Weights of a small GPT-style language model, trained from scratch on English Wikipedia: 10.2M parameters.
MLP neurons of a small language model. Each row is named by its layer, matrix (up: input weights) and neuron, and shows model dimensions 0-127. Each number is 500 + 40 x the weight over its row's rms, rounded and kept within 0 to 999. Numbers have three digits each.
After each neuron's rows, "fires in" lists the words (lower case) most often at its 100 highest values on Wikipedia text that the model never trained on.

L5.up775:564561545527482497506578488503529529491457495520490488518452463493534444459558581544488406435497504467500438466454512514530516551465499532503425543527502528469450488550520502491552507436527565555531505488505525530500586487508465512511498522514534589521482490553521602500448499479482568523546539550517553555419452479451457445551450556447470530555475578454515514543479520534433532556482
fires in: "from", "since", "until", "husband"

L8.up967:495547442549531495506466458610536488454539486499554538514382493538458428464518540484556504497495456501435565486525534494591565527553504495515452495451415469500427589536462509458488475491510505529487484514518504465572512485437535500563576504488469519580531499478502479443443470436519507464470491513504562532475482433498445490534510550534487455490449448526447444472525427578550436475502
fires in: "it", "italy", "detachment", "italian", "let"

L4.up618:570535469554460504494445523513527534498486552503504581465494491552498530452531420550447484557493522515505491437476495486471547516478556480497482502456396493442559466452519495575437496514510466441534514466513454510477512551555557469510493526537516514465538486602511516488525509502482472422486539457500532518486484494485563458429448572457537439477524546582468490554489461470529495516576
fires in: "of", "texas", "channel", "iraq", "attended"

L4.up584:530520527541511532461535420390535487402487529473541527517387422548555440515493496485535471501574546485514560475523536538476498500532550485528535472485558531528455446538510476403516467522550463483494493550507487434414467509552483515468537467590522563488463517568552546515479469453515527553518521518449471463447405480494574449498451543489428470504456499486479426485493506473521397567479
fires in: "on", "families", "qualification", "filipescu", "facilities"

L7.up383:533453484417465516448543505506470501467522523539490526471443491540494460460510521464577451492464496495461497492518507557567460450598462550458626446519460462445466498457474464484456531506499547527454575574457578459556465489438422447509486437455473492574503499487441460444564501539487487495478552432553501515495525415479610531539565511493461527460503497510488530486530497484499455439518
fires in: "has", "have", "much", "had"

L6.up463:550491439524486427498524524481443419519522514513440485518488552468455498476524522478487444462433576502566515502521555458512495482499519507532498599466440536544571524525502466529551480441497483459514541494545472484546538474487508426470495537523405498505507483474563464468492482509543511477557458456430531466557562497474449563575476511461492549521485486523502436447450508559442567467479
fires in: "its", "same", "this", "his", "such"

L4.up324:535479483504471508531421592468500501548512471492467434408499446539471501447516514582490501458542468499516513498493472466582509486532508503537459487518501437548447507496532497477499488436457547582490513531525494514546491452528493528450574485454523488536516549544559492500478496512488497505481512552506512555485509512524507546552457486540423495469416530508448486446520565464555473577573
fires in: "as", "out", "country", "industry"

L7.up987:477470508460478537512466536409512450502465468532528509543562486438557554553504494476488537548473498485459502460474420498555553542471525554509519542536526442529522482506555549480495453513498473469527564466525577512575474513477520494517435551573529533493427472474515561522504506475515516499500502542432476475512536507460489467575480466486483445489577437484496506453435471578488443522503
fires in: "san", "what", "white", "while", "whether", "court"

L6.up623:489542558540534454495438495474487432496495500471509442548448474547448566503493491534493542511605529526563473553485458462535390494501552573472510530480510477458526479533481479487494565442514540545493531601424548438478487513492473511495440459523538499412472546495498477529472505545490502476476547432577557496517522518462439462482463533499537485491454508480498563512477497462415499500530
fires in: "with", "of", "kazakhstan", "reported"

L7.up22:512556439518500443533457512529578493486563564568509421505542496535452573436461469418502491552536480503513449484467419506547486508539472564463531440498530542511436503535450495428465528493438535483489494489478564477598468551392482518532483553543448546506446561464462552483509500530511445498483448560517512466554446414448524485498499465543590520505491510480533507518429531528471524553582
fires in: "years", "year", "season", "months", "war", "his"

L6.up989:480534565401487511499502476491488525534466451568478442476492472551461485465506447472513473536459470501472451448464565517485542493526468536547527493547516457557502545449506382533530487417454504493591486455439490524472545552471484525476518489536501469498558492558532462480540422496494536520471491511525420505492499476401557526612550559496496491524497481476566521517499492525483544448493
fires in: "took", "this", "take", "right", "are", "takes"

L8.up309:509498479451484463441471542483524468534435467525467510465523433488497482470498465521477526429524576500532463452510515494521495507522409471557555534451432508508513493490536412494497526507491540495639450455504495494444462401479536506481484505469490571446526474546515522456429483548469556532540494464502469507538468503433494453617470484482496531470458454485494467533481493524519498470481
fires in: "more", "over", "less", "most", "back", "up"

L5.up213:434535448450548465488453512439494529502429515526537482487503528505516472533578506480533473533534461511509483522457545569481439482513581480498427520495572513465476471469521521544516533480520491487505552537492517513467473479500488561467488477523508487630578523444537490527444511466469387426508569471506484511549493517452511478499514468537506433480449566454462526486449507471460483572468
fires in: "coogee", "lee", "american", "zealand", "ireland", "area"

L4.up1008:558532570557494495468451505522542546463437457539490467468511510500495477528508541475414436539513438478495489434473533441574470415497447453558473503493473451511563439552534520474451512468480484465527483470534576561534518485486535473523525572481573516428485477540496590514484458539556489507509546471451477449531559448493528483518531555527517488514505511518509490479516445463502523498535
fires in: "of", "southern", "eastern", "northern", "western", "east"